Weights of a small transformer language model: tied embeddings.
MLP neurons of a small language model. Each row is named by its layer, matrix (up: input weights; down: output weights) and neuron, and shows model dimensions 208-303. Each number is 128 + 32 x the weight over its row's rms, rounded and kept within 0 to 255. Numbers have three digits each.
After each neuron's rows, "fires after" lists the tokens most often just before its 100 highest values on Wikipedia text that the model never trained on.

L19.up492:140141103133140114088112160150147094146133143144129076180144057121154114137058157177105178139124130095113054092121126137119144171086103052141134157094155161107133102147172128114126147134156120107120162121083094147104177173158172167189130119121152105089140118146130151162082067163086143094
L19.down492:111149134088084152149148071107122129120145089103127155110109147160145149158162139073164072107119120112156170157141091123117113054118124199124130088147111129158110132120103131184156139091116139179112118130094141151159132085097083093096155102159096122138134142169119119127156195152127125143
fires after: "9", "0", "8", ","

L20.up202:104164133070050185133111143106129139170116114151067128144144107100129138106166127058094172135109096128132070100172088198175156102128129085162095069067105094065059116129134141093146138100153104159174108215116121101128114126100132142081179127084098141078143110062082106141134126209128078148
L20.down202:187114133150175174059162103155116119064188168128130155121103062139167029140125098202111096125166114124158056175137163088091139167108097161116126106163111132161157111145121156130075037067151117182188121146078144135116107180155113086106108147112144061163102119170168113103121136120139163162
fires after: "1", "2", "9"

L17.up723:130111161116131152105135084125142161148131100133162115160154116129130125129082070131047076134132126140165125165172126163119123114163148155144107138043096170095121137133098125113184108129128169192114047100094167087179158119167118162068107004100108110107123178134077065159114116156118120103
L17.down723:125090108172187084133135164131046105126155142103116135144146136075116185173113132154132186071123129162128130140164162136089048137111163121113128131135119085129157096170185119160144165128144080132120176112094100109141174180137151113124064177152143077111132212095141138062171127121108123115
fires after: " ", " l", " r", " R", " h", " L"

L17.up599:120159080100141225101139090145054125119138122145092157161102071119125145115102195170154116119213063134104120105131163133074175132104184138098139179110150127184127118122114111146120155159112199116115132140078143120187213162156148145138104074092118157125105118112152172138067065144114186144
L17.down599:111102158161116132123135095085156121127115099091134188108098120119201223142176140114074174141125174076125096161150094107151097118134095126126117096160123136091130100158104139166118087134166130087100120150141129102033106130170129140156173116093089106168142146128147080187118148122185099106
fires after: " at", " to", "At", " Ye", " came", " At"

L17.up705:167180151118112092090173177210156166136095134167127135092134130191113132067114158077099112121153166090115140139152137136115149126185100088147157117100150105122154117125128162104107128087171100134150105128093080148141164202181138132153094102102080116129162096168083122163134133108138091137
L17.down705:105152132114102136146124135062148151122076135117157143119146156131123108134115090103057115119106151098174132133160113175170171126173126195168129151163112137158152126149150195139165110135109113088156161141157073115117077170142165187079128166148199143106116057108116124129131064131114118164
fires after: "-", "1", " ", "_"

L19.up271:083136113135099133144115113110134104093156140157189073135082105138131067138158176175150112125118130105095157122157187126103126093154117142130111183110188167171112118165154124061061133115161167128161107119182138090098100090181134176073156147091067084123214108140095125131099077166085115142
L19.down271:175133148148130117098147119149109197132105125181099070133202111183117166099196162084105138125116088130140151026138163165106089166129134094102196090120093179112109142184171142114187095069162110098117128140143204091149151135132177178183146148120188099058127141131142090118128081151112161170
fires after: " ", " a", "===", "1"

L19.up634:164132114117117165079176137160123163095177126167163168152130112179127084094102131153142139151113093136117119134147175085129142076105203109151107171063092137152135104135111107153117136125164107159124117159127118150150160124129081104158137057120046129123131059138050132148118102107169110156
L19.down634:096139115127161151145096127084145100179148146143091136154091151125191141091080099127090120104104156094139127128111063140134151096175131142119143123143194086158164073101165144136147085156109116157190150101209116085125095146177165107112161127136221074132098135142166111131114148135077172145
fires after: " |", " and", ",", "+", "×", " Sh"

L17.up515:104109129085132087092109153151121151140153079133079080137108106144125075099136126118155127141150089147135133135122136137146094118105078169159085102192081204114092159164108135144131150139086158186104120141100148119120141146120116146134130077113079144057181164117093132148090131167131161136
L17.down515:149133158129153108117161136191091135115112074147111094143192118134140164103125102189084118151146136112125130140112182087112116159115166105133153118143176138154183088126162073110095140127150156166168156129090130159145097165109172147156090139142150147176148085117124076141129094130210073127
fires after: " A", " The", " the", " |", " a", "A"

L19.up1072:138111176157124128085122137150098146167201099189209144164158139070132121117179167192088174123159122122152124147149135069129110086102109156128122153126094132168149159155150153128139147152130128142128124139148089142159100090165167161131135118076037154148167171148129076147144095134071099128
L19.down1072:144109142095076159100109079124189167085125110132103115110144142119110135112140125098156134061153133164124104089089172102076146085141144106100109122153175097108113133060126114116196123156096108132144092126118151182144138123136106053138130175173134106108083127116084202074129172088092076174
fires after: " in", " In", "In", "akh", "Ch"

L20.up669:153106116096109094120163138148031126171103123147133130115115076105169143128130135172168121108117106166104118102129128150058113079126164132125102124126144145199116134124143145156111144129111101147124112129104117109098130132140138167119134107132107162123092157149175145152131149160141067154
L20.down669:140185169097172125130140127152087120069127102152132131147090166116156203087085174101154159175071103156135141106090148166084148138090156085097091108161176131075099097123152107164111121130127098153135070161104143088135115168120097088082097091055128118160115104120127145063071147103098139108
fires after: " was", " is", " became", " it", " as", " the"

L17.up557:122145131132078149144118153154147110120176080152126161098066138118058156162090103140131093168143144126106099075199116132102127103115135097087137097141116103144039118123066161170123137081110161177071155114097083118149106089116144158182148117145091167093092091094131124208120157181138091135
L17.down557:169065167140119108157074101141107140133091156141159106100172116173137146136103065087151096157159091133108115105091118126140097063120087105164129092151053152105118119109170152157140118171126097113152156179165146082161121090128107117059109142075136071173150030136102121061103171048144127125
fires after: " a", "(s", " A"

L19.up585:186151106081131177153100172133123149124210095069177190105137122133110126097166125138141156223102127112137142082081161162098152104150155123107147127080080168118068101109118081084122125154109094171079114135097164157113074110073091080220084136144047134163132142132145076141139193102165182158
L19.down585:141077072117090060124205165084131100147078131176105136108126094129156134084102129131139117095153162109161106089167115065174128123159108200147081078163139078184134138171170135139191100148063161142156189107221136103125167169105080141080073129105158142100136129148104128128126176172117137150
fires after: " |", "2"

L19.up87:161135107134105133062146171168088145119076117119180113134116050125112123113085094150068125146150092118150129090117136151149102119092124228157119170029127108117138177112095178094167135119146155141175159151098149076130155124142101133153106064103050114137227088091124129133133107161168109140
L19.down87:132153094121152136148160177099122098143109127123129145167170190131185185111160138139070092113112139130207089169055136167141144154076136080115141135139101112122074149057162093124156128121105160137183150126122066148099135133110126116136137164106137127148102151141139149131090111180068112118
fires after: "1", " the", "2", " The"

L22.up110:071164156167106117130124137177138065147164141133079127134064135106131175168170138140148124227139167063171173086126128110142143119095165136132086116148170124130120110122127162092154197087158121103132110083153108146091094070125156164148101178098085104130151125161136108138110152162092102097
L22.down110:092082101081115169152110107122142201085125109113168092119121139125130134101131118152122101099142107172137140103155098108138117125134127133099134118050100082149127113138128122142133119135096114179141100169118154145141165143188146041112079020120163158075099127141097150167072125102115103108
fires after: "0", "8", "1", "5", "9", "7"

L10.up128:116101099129131137144185181119115119094149055150073161095114143158129138155123118106119153169114079189134088122122118113160099121147171023155125172119174157141120131169119072112157161147113123121101120177095109107071155121181109206127112142095117131131155071144101126148127131159082101131
L10.down128:123128113141175130142176167145168080111109192111124163170120142124091139140146112136122141107122147117171143143101151111128170115086148166120110172182074109137200129158129157114112170161103163076093118121128172097169124132139109074157114195114092117115096138108147073134170135143152184134
fires after: "2", "1", "5", "6", "3", "-"

L17.up481:114137115085156114084091086150149120187160153069163125127130132102118130123157148101129145147146158113166156133116128091128104098127110158164111114163160160183193203116158100151111154109103161128132097115061140114105157111088102149109155126116121158132151060156133096202108151114088086123
L17.down481:112135146119133112112145113104159164154122096207139141123091190165191191088105141193118155087121113089120132075124119135103137154178131119110076102153141144114104102148153133144134043143201106074128161131131141139174137100182161175093088167099106083100101135148088101115108130135145141107
fires after: " as", " the", " was", " a"

L17.up685:129186124118115143099063153117078077124145113207117127118096126148100167129170139133122179165111169081121071075154183166126110156121119088162137121147104116081081108089119164131072104122121141124118092138085212172138145104126092117205141129013120150181091148111200096130077164146098110156
L17.down685:114060123137131112147092070126132111138143152155167095116124143102109070109093079145085109114116122144158144154064165123130083103106185188177146085081109161129147147157146127130117188152124087152161133092158093112155173152124138106084121144164159098101128136152110148099100133116080127082
fires after: "1", ":", " ===\n"

L20.up155:179149136129057183164077078142179110121091092142130169114098127140124148148107118156165116189081132124162106142138130077124144109084113072138125157167112110098082154116107154128193101154185121155128138129093082108087104069156120130089156166136094134096147060164172124107101138095089100148
L20.down155:112162141088202133184116142093099167122152062128107121165162188132126120112152087090053173105176115139160148101119129087158125061199124111121152133162222108161156140119122125102103178110116113150117141086220155159156151154146142148104174099104148136116142143067109108114142113158155122116
fires after: "0", "8", "9", "5", " a", "7"

L17.up1132:179095192086129117140153142181148151140100140122147080099107115127089111107088150094119141200106091068097178155118106120105150101145133139126088116074150202111111135114093087139128168108150140120064150153071105153100123155143159108145132085130072107127159092138071154156115106187162134114
L17.down1132:139080112159118163130140087115106089092155163191148158061107149115140087099097087119088111142124141139137175131096141155118072119114129103134126169112151075163097116189181083091143171115120084141147169145183135159077106164163093138152147161126163086139107115202150143121080112126102119131
fires after: "–", "-", ".", " (", " of"

L22.up794:158117122118118169108111113090102140135120101133063133115080062160065131138131112094147088162163108133167123072089093170109176106146121162088136150097144161106134143079149142151161153156208150137088103167142144123134190116138108158107154146093084153145118125087095080159169130124103151146
L22.down794:120110162103147124111142130070120146124118129111117066139153140162119148174102165140089142123083101111108183164153114168074156141141106129038103150044160151026132130145142090170137166145134112082110137137130111119133106084138186155159098125129161095097131094116099130063114151128151120185
fires after: " the", " a", "0", " an"

L19.up309:157123134124148135130072098154123143129147102103100148092142120081121159102116144104125108188130089179124114116078129197105179107192149146173141115121238129168100135146132143104138156151124206146100120090178167151076136126180108132113149148087112179107137063145149124134128108140102163125
L19.down309:154100136120139092088125150120131122125098100111135126127155101118108146132174167086140149182162144192133119106154090141083116105086045175143182103134105211151139123133146101085165119147159138079186102156143146144087180138122108151113151092106219149087120111087102170105124154103153107185
fires after: " G", " J", " g", "G", " as"

L17.up793:145183078052061133142131125137119085161136044134115164146120085150140167064118153106159103183116041126120176079138127124175193139153083102176167143179160211175112157124081135139091150152107181131109112121093088129082159091187104134121115090108148119142147158120158112134110151096112126154
L17.down793:102107157168080123125110140154041117130131125130158121045169159174073142133114191091178123129147178135116066165105150135110123146106170111132150167135084092129139150085098144097154087047117098142123177122119180128084147104176204145111196136115146154127132147137135131147132150094150150098
fires after: " to", "4", "6", "3", "–", "5"

L17.up155:152152151113074148057086090136127160145133082173054158164091112099137131122073169133180106089134130166124164106110132135132140075100123196139120141135140157156126166119125093141093175165144124148070115148116101098178111085157125131093124136102126156119151155139160139119122127165116156150
L17.down155:147114084141141048072105100092079133179107099167135087193147118107099130135142176128059141162123108209143101142106129109189156113083157139102134073113134108139155162108131154162111158108130123119082168088144130142164098127155155149082152163092145209117166092117123150131138163149146156129
fires after: " at", " W", " At", "W", "At", " Se"

L22.up831:081127166087110128116153155119079173150155201157114117161145120061170125106106155097121156172046103096166146087135087174165144053168104096142117133116105137100148178152125129179178194082167141130112120165099130118139194139125133105142104100136152168165173130156150089169117114107133136134
L22.down831:123080107127173109145104155146126180145136122145130112136118088097140125123130112060123121092078120101146134177156081157127057129111099095129107101174078127182155160119123163187081180121091173182149100102085121066052204101135095167090096108099135102160118104161138182145146152084103130175
fires after: "9", "0", " ", "–", " c", "c"

L19.up1109:120121159160147155139186164180121126101139123125114169124137118109114171156118162113110114081157118031101171125111151109130123102176107120065136113086152165138166110102130191174124200173088139120110110081122120129101189122172078111170203126072100113185147091122136173133156091174157136111
L19.down1109:132110095133079162185127150103089134133104113082054105131124149165195099098116102153128138176183110189129164149077093127151125142107113151101110106154147129139082091166143083145163089184132118185098114143135098130169095125151155101089077108136127119137106155155147158144115200120098166130
fires after: "0", "9", "1", "\n", ")\n"

L20.up172:117109101171080125118103189138128113123186143154187138096137082140117132137131167108154112202123141122159097090130183097119096121135125043152140151125109150113073154138134079126119135138126158135125126135153151111129143106097106131119149158110076107142127111160131095111044082238086047159
L20.down172:123178112059114113164133113111160148125109108118115092139198101099127125096132134180178164069138150120122176157084081131123120076091113125131134055119150113137155117088123094159127162071152127107130131054084049127110154149146149058112122062144185140119186155134125136156097090168169153204
fires after: ",", "9", "0", "."

L22.up191:210147090119106128069167164131135125076132166166101147148116137099128139096109165142124144122092172125125086154142078137149168064150157135127088084168126080094138177101173126119113199139213203178129120161094166133150059106094076189129103071118112159117181083121174119155140133095129075132
L22.down191:169141114124119077184135119102079116130072138108198108114191134116135171134169102175111151172117101152139163037069117101154122117130143168126139141138144172149117151045125176195145161184129161177156139091145114161174144087150129141176186128104144074120148130125146231132172139153124136143
fires after: " |", " the", " No", " a"

L17.up292:226181134131126150091037126141115112107102136109109143140105105142119109182162147125094152099154167154099046134120155155167131175121103143149145098158141087162150160070140167088113124111154179134128054136105148155066160086113080115150163125097139123137138092113223114125097091123127068130
L17.down292:082115143133166110130127123136083090170110172173145114144169142112136127091134161119062097035139125144153135104090089109203102133136176127176087171109097145122142195110176134132152140124101108121191161138137126079154097150148120212121142183141161172082105148166050116142137137149062117104
fires after: "6", " v", " G", " V", " g", " k"

L20.up900:133129155097106140085153064124108153125152136157189082109098123126181137133108117111021110151104102079087123084119119153094150113124089186159118154102136131158118143101141103146186152103129141131123086146109150094127202115160120123144114061116109125133147099143113132120124107131117096139
L20.down900:167135102147137156108169177100127204066178185118139053163142156156116096108188101123124193099120144204132176155086110107114086123111129072096145120148106111140179149087171142142183092116131094174118089114104201092175145073126154101062129169140130136132150136117104144136125138152147197136
fires after: " ", "–"

L19.up954:105112140115179182169065109151121115133145065132188135185140107088156161061147146193126117138101106121160149113069167144104151129129179097127119133152142155195127198110185097089133140176128151162102143138156146199108081078121108111183118115142123134119121161119096171152173140152128128142
L19.down954:145161144125114127125125165073130112101149124169079117150142133146143087115136238145107142128097116124137130132204092197142144123146149151092111087133092145123100116162116135181173127124102119157142126157123129091095149129115149141120117168118182146108152135132198164114067168126075104061
fires after: " G", " g", "j", "G", "g", " |\n"

L19.up48:154127150103093111093151128121091181083092118109134145121116128107102167152122095139104067122099105106153113093140121132104122056140145134117147122169123121207094172130116196130070109081180213136144128159122176057101146120139130162127122142140084130105151076116159100132090139127155118126
L19.down48:161076098166110123128148147121136137095143160151106094130139144157104081190091131203124145164135156095136169107104116075102128135111132145083109112110181066147131078187130114176097121108173124110170073136146113176139143059122109148118106140139144143131119181134126189151101089136060101159
fires after: " ", "1", "6", "5", "–"

L20.up483:119165100092075158137153108192066115113195081140204143095116134147102108136133099097189112132133130078169141101099150152089131133154124121114094118069100130119168101165079141160118152183160108137143069144125136119100108077150112127091132082104110101096094095113061127146124102079107126162
L20.down483:135128161149151155104190158097078108114138160164172155153141134126157113134132180124101066161150153196088167146128143106115150204135078070101096127150109126118130160134144118065173115153128101186129130116114206129101130178141110123114141198188076099182150118126070116103126178121149151073
fires after: " |", ".", " ", "ing", " field", "4"

L21.up763:182156109114135084126144128105110062152176087127083199114158081143166157095076140123142203097159094084143138132135102120133132108113096078130132081096181159103142113173079121142137092151149135186122071120187170128149079122119187164125189182113084172138168178106151181117157118125070100152
L21.down763:116141102073088100072137143045115165143161155166131121135129138071139094124156162118142172166132093144132121119124188078103109147121118157060155132186095104160143098119194157150151179110081137159116110117119152150114117165093115153136081101083118102122114145086133098153084101131170161140
fires after: " ", "2", "1", ","

L20.up1114:142100166101064118144116092151095153130144121116203142130123129068142136158111136117140158141144148137156071112092188167160128076200126150172160129067062128158084127066144103106096126131141174144090105137124156124144110083091197109096157107131099144101152118170123070119109124117103139139
L20.down1114:180108115136143134141131171145124130040134157236121068163159160188125116124085114124109133069137158105072117141148105165172160129156157127114088165148087134175152178113163133195143176105125069149122125107069129149070117143151098121090093151147165117150089127121092169152138182147145089134
fires after: " ", "\n", " (", "e", " |\n", " p"

L17.up898:172138143112101109098138159134136180141143089047065104103055112085090186183115104154157129146130130139143103153154150140091117067113137132070076143140105166102167118144115143139156125099121101143112122103080190100083107128201128155098112123109058077173154109090110079210079131142162118116
L17.down898:162140079103128120092122167124149195170157095181107118105122155126027153131105146159193156105109158092098167124119160151096093135086114135076208149156135132108147144132095110171153164138163094117163121129074107129186126151065091127099141135155146123079116118144104052115128170121089159190
fires after: " a", "A", " A", " an"

L19.up169:183151162110158173123127127130098177137112139152128151128097109040170120134117096158191141157128128121110178055123153130110121026153146161053155117108155158174141133086113129110112116139132122142087111120116173107144127135155125097184138108100078099137133134143174180167088132176163135117
L19.down169:055162108182098160134091071094142078136174144154131125142167151182130091180150145108087126108084121116141124169140129162120142175065205083117103140172146121129132129162183132131142110177123118127127166134124159160133160177124147138140133177181175176104165105142098085083090123062095122191
fires after: " |", "-", "|"

L19.up527:090095182068112103132071140144146208103140097179065156136092119087178120061141102110170173156179134093164155132076088153107180140153123119115085119085142144108120127081126119174081132114096161113085131093187140108087098124149116194121145057103104117118145159155156109135135138154132142112
L19.down527:096096130143153151087137134120151061146152112073125117073190144120138158189110115143114142127087101187147026131108166151111108145099146154144215158186142200102142059140147111059094096139196135113167132146085223139151147143096119121104158116126174171106144089126104169122164109105197094163
fires after: " ", "5", "O", "-", " (", "L"

L17.up1081:168176144125106215135086121130148095158149118152130146147084093146147148105138189123124096130088112104162073089096145143130157113113144097174122136160109154154144124118136150131147144086174096122116103133196134128095172094141157136107106124114121159123175162114130117138131148139065100149
L17.down1081:126161183145115136145128193065076115092167118087155117148139188103115180097146179131199117084117067129129096165123119125075104141181111154175113125133123128109158086103126138125116157114073105141114172090133163100137063117168173091145143143115138150131161117155125131116189146113119148127
fires after: " to", " g", "6", " ", " G"

L20.up989:138118098081113167130137123081118140117114107168180121115096082142141092092125162177116129130155106173152157092097132142187145148160141140093110126074136148131122102115096115105136190118102090109108119156123158091172056099123117079139148127106067032135146143101143115128115128101107101137
L20.down989:111140187154090080090133110148127142134114143114152120156134134141108099147122114101125122100115161122132159160119138134086121138100105103137114085139148156134134147112154132176144091107135096153139095115152114120139159164100090116130138145146151133058117157123119137158090141151106187129
fires after: " "

L17.up959:181119152127149162154144160164137140119162114121149140200143118082133115163110154162099161060121137059145150080179166141146143109142123137058086129063118126123109093113160132112135117117152139126083117120104111146158102135182135115219129140139093116182148114081178120105089127191164070114
L17.down959:070122096176126109115144166141134159102081123176112164133134164200158178097127101173101151114143100131119101106086107067116165124127138113110147095055159079108153107134138121124172133174169116126086137122122165203148120121119152179152089101078181189104221137156070102132120166099162130115
fires after: " \"", "-", " |", "|", ":", "\""

L19.up14:081123127114117121117069112122117164145147102126173093090070119116118102042077137112046128120111112157205106144138156122142141047132138161092189147178127169196066142110134113129140170061167150140136151105141142085104129087156117117163162074139121149072139040145115081150145068127139043154
L19.down14:090112166093157104062115112115108152148166101129083120147130150157129131080094087131124098122107155101141119118164100152066120170170165092160133173124072125169129168140112089073237081105172155078137074087080154094185235123145098077086094127130138141141109091130116105101097161173102094193
fires after: " the", " The", "The", " a", " most"

L17.up80:125230153116139112114143140174136146161153110133154129092128081169102120155138144113082161205148209066144140102170171130149140156164084077152194100161127135110118135088138149116156110107199106119126039133093143156104128136218112082115157135060130176116142103116146113195135128126162100151
L17.down80:133142113112132098167144201088130153126155136125206165093160149132111146110075131098150116137136109118115190155120076160190118144136193128173163163058116117178152080126173173147163134096082129163181155130173155110174097168198149179090122152185146149087142125129108109155131140107110193160
fires after: "0", "1", "x", "–", " inter", " up"

L17.up618:141128118081103126152152139152158146107122056094181112069131128120104180136155101144160167191153103130140127140107134133092111140134114074097160130131131156139141138171138108109156143109170184146118143087103174042056105084128143176113114151181116117146129132110078148194158153093151112106
L17.down618:098064151131136152158184103082134109139156175133093132056091143096136133114158110117078104105150146153098147169144130184154165159172129146116152110164143128160092131161137154171154089123110114083126125147159113101128068133134114116087146168150115135129093131135130170133116132127093165112
fires after: " ", " |", "d", " D", "-d", ";"

L19.up847:119139123116137131128109138151103157117119093127142106149168069139124141090135159126063156166102163056158150142098154115136149100156083113151169138074171112122070113124161113067102097115152114127134142130083165111107164094175131121160134094134135157123144105107124113104124079151116070145
L19.down847:118158104116140116133137142113184088139104204157134095108094168099063095145126112138120093125149079152083065136170128227065146200135106113100142156114110116089126184123138085164198125137111149076123077158068163140141157131101119092075103037109160127106125095153137130114125087107122112158
fires after: "1", " the", "2", " "

L21.up540:177114073137127111119090162179142139104126139087141096201087087134122182142099112120129115144123114113147131052173205142126153144129151157165120158120177135161130127103080162141094151082142121150063160136145083119138179117140159122148152131107139162160123138097083140113134096140122117146
L21.down540:120115140155098146145130116091091153142084097120087139136135167142163110141185095143114093116155192200103078149078116094115148176179120105035158112097086139109128158168150074162135120194128081121150119071149156158171106105166135105161086107114121115115132175099147164115136186148090138180
fires after: " ", " the", "-", "–", ");"

L21.up773:151132099085116148107096103162191082157109122129159176155122150098172104161139155091102051173068097149150212099188152087135101046124140157135133134117105117250126125107136085188107136124105174129079113118141119073114122122120135092126074098086126083123118107124165117157149134152096127132
L21.down773:065092116111131127142149145112111128082195087162151114119164151188111172157161126136125171116085123148120076105140078156150100222126134079077120117112163162078189142103109155129161134140082127110110166125140188170115130067144149156145134162165128164103177130113084138086121120088108147122
fires after: " It", " it", " This", " which", "It", " Candidate"

L17.up168:142132149111132125099136162116126196099135136105115156089102113166101147109083120122069163153137128144112175145177168125126108136176147156053124137080138099116091107170124185139120112076134110134156057129106096119170155162200152160130140065062095081141124167123093092122127099158141091141
L17.down168:131112091159110067163045135062100107151153170198109141157136127106152163160176068119090125148094127130197084119163102182166161103168115115194134114175124101169142057113144127111107112141098139168152104148135148129144116149138170162102113076109162142123123105071131091150160151162119119180
fires after: "-", " ", " Sa", " la", " La", " lo"

L19.up125:159159183110128117135144162153112143087150124095148133145153100119116071164140107157130092115146148111132153133180084075125131096078107177101091182065166135124098197102135116120109178108129157160166101134055117118146163152106088115188125149123097028099151131147154149136095117112126065143
L19.down125:174063123139127137156145126122090131155160128076142153077123139163103122070172195058151141129088096113161089116103156120133096083128044077201139126115123114116100128093116144139144141154127128119068154142178157153133124084147182115100105143135095122119103158056159093096094117141108151150
fires after: " the", " The", "The"

L21.up666:090163141136125143114106097105111177141144114158130171166118092143193110180158107179110145128074154124147122142116136195142118127086120103141114167139154133120100111142154146076104136182140176185115105106113216087128136054140142147169090129110147108147129106122173142131111130180128072118
L21.down666:119085124190169134143080111098162124090095143109121090159173133149116155152176130144159114158155155118150140160107103142150119116153120156084203123097125113156137137177126163112067111138135103144170156132121175141133107128101155130121117156118156151146152104080137116151101166122131101073
fires after: " |", "-", " by"

L17.up1094:144126102154128155114103124104121102172170146107141135092101133083081133175138119099103143155158142147103094113148134112086152105148143117110124107115130132192106176150173133120174176091133141156115078128076143117102089067168139082146168197098107096159094123171087112144150120173116126122
L17.down1094:125155062127130132158122113118077154143137153108162107135130121158126154119126119138102134160149089078148141050095103115139128148177149114153083181131162130109115140132139162137125141061144091144083158153169115104110140187131079098088096062110152100103151159096142136111117245125140154113
fires after: ".", "(s", " --", " ^{[", " Formats"

L17.up290:130208087085118184089083077147117124122181085156129152133109112079182186130145184106160069189102077127140141123141135113072145057140142122148120157115091151254170182118133109118111142111073174117114121140091149166163157127156102159145115146111156150119174086113140124117095144113118134162
L17.down290:130114088117112076116146112095107168111136145086112100098143100201117172149068162120122127086170140118140088184112116147170126146210143109141087037126127112061069103116136090116139143139140087180084137071161119087093125124144094145125142114079099105116054125147131144179147113157132197135
fires after: ",", " was", " ", " which", " that"

L19.up179:078106155115085137079124139127105152132109169160138163128138142123109136107124114159136153094115127123146139062165137092186135078078117126152144152057126123175068147107117109109150173162157174150126073168145105066155127161083060149153127139122136085163147107137187102181127134165098095151
L19.down179:127176086106135117120110075098076087113177140077139174126178133108090109125189087125126149192156125103129085111120143179098155132031131167131108050075136123096163071130181087162134123152141120102153168080096092151066127066123144151093100065107085109186147066096092161066068118093082117173
fires after: " a", " the", " was", " is", "'s", " also"

L22.up829:193149119131175183110125167117073128149133086148194154111165133098155090152093098151124115117145109130153127143155119188116119092142088154125189097170100127187113213113104115088082138146155182156109111161138083140161143125171162103085089123114097122117124165158138082082162136121180120140
L22.down829:159129121119082089068114154107138126085173104145122068134160216092153145107140145083154100142176148155135150092066096107118125102088115096126076117158117191124161105183108119131139172117123095173134127089135207124126142060143137113116183087132075074119104118088107159104145167147147168155
fires after: " ", " votes", " |\n"

L17.up451:201170088114148135125128108168112127143118155132131134143112118104170061137121163144123160122105109082107139129139131085091186144104104032147116131078178145152196134121115129116124144178128145152085095130141086149108142124135166127174118118096112105169171151129164162182106116172110132130
L17.down451:110138131198153159185040063142149122147142138138128086092102112107182140107154084080112127089150102120163124102110100079144099132117088138182196117051130123152213120146143191112067147163131152155105135038117123091146116100171095082129130130116120123109127110073204043111142150142115131179
fires after: "9", " of", "8"

L19.up243:123151155118170129115138050102160104137154147204114174121057124134137096136090115156150115124118132130150153122149143138139109138121107136099064148163110115185117179134124109123212142161162110177134120216117169136071089103115117184164138088128122172145127164086125079110093090140170090156
L19.down243:122091150171116205180191098123120144122092139091156124155165138120174169145126157130107082180117129140120129156149139134119159154081094142133154088093144126115111141074142127167078072132118143188139135165147124117153056136159116120124130083089106147181108133111094129079133153131095095110
fires after: "2", "1", "-", "/km"

L17.up868:150142117141127209140126105120150101091123103130150111208145159169180154153089142130121123127058079076134107128148149139117134098138133134099111193095172131152103083191184137101090141182102173143104113162105172123159185134164139144149101149110108011132131113137160105105223086165083118117
L17.down868:113169146174138119126153136143122090162163186129135143081126172102134095161186138092107093169126056164142150137132121093116121156132084098153150137120105114155224089171165085091182128083128162105112143125104208157114138141119096118171144167151163102127152133058109112120057114140212204131
fires after: " |", " ", " con", "',", ")"

L20.up470:210161130063144126075116110154205111118159183163147140087148145076023100146055151141144144096092208125113121125118149108161113129126143143158174166148157114134129148104123112114155165096121119173104117138107111082071196156125159151154141094156108174120130061145165125153132141143121087131
L20.down470:110092140085092136107153101166155093122095099101090121174082160192157119140108183133121092103131070168139096136131105147095141128188141176164138088105139121161152128092188162167102150195164140179145168124138130124201171125183197085135053160106157098169085154131107163132085143119039122172
fires after: "1", "8", "7", " ", "9", "5"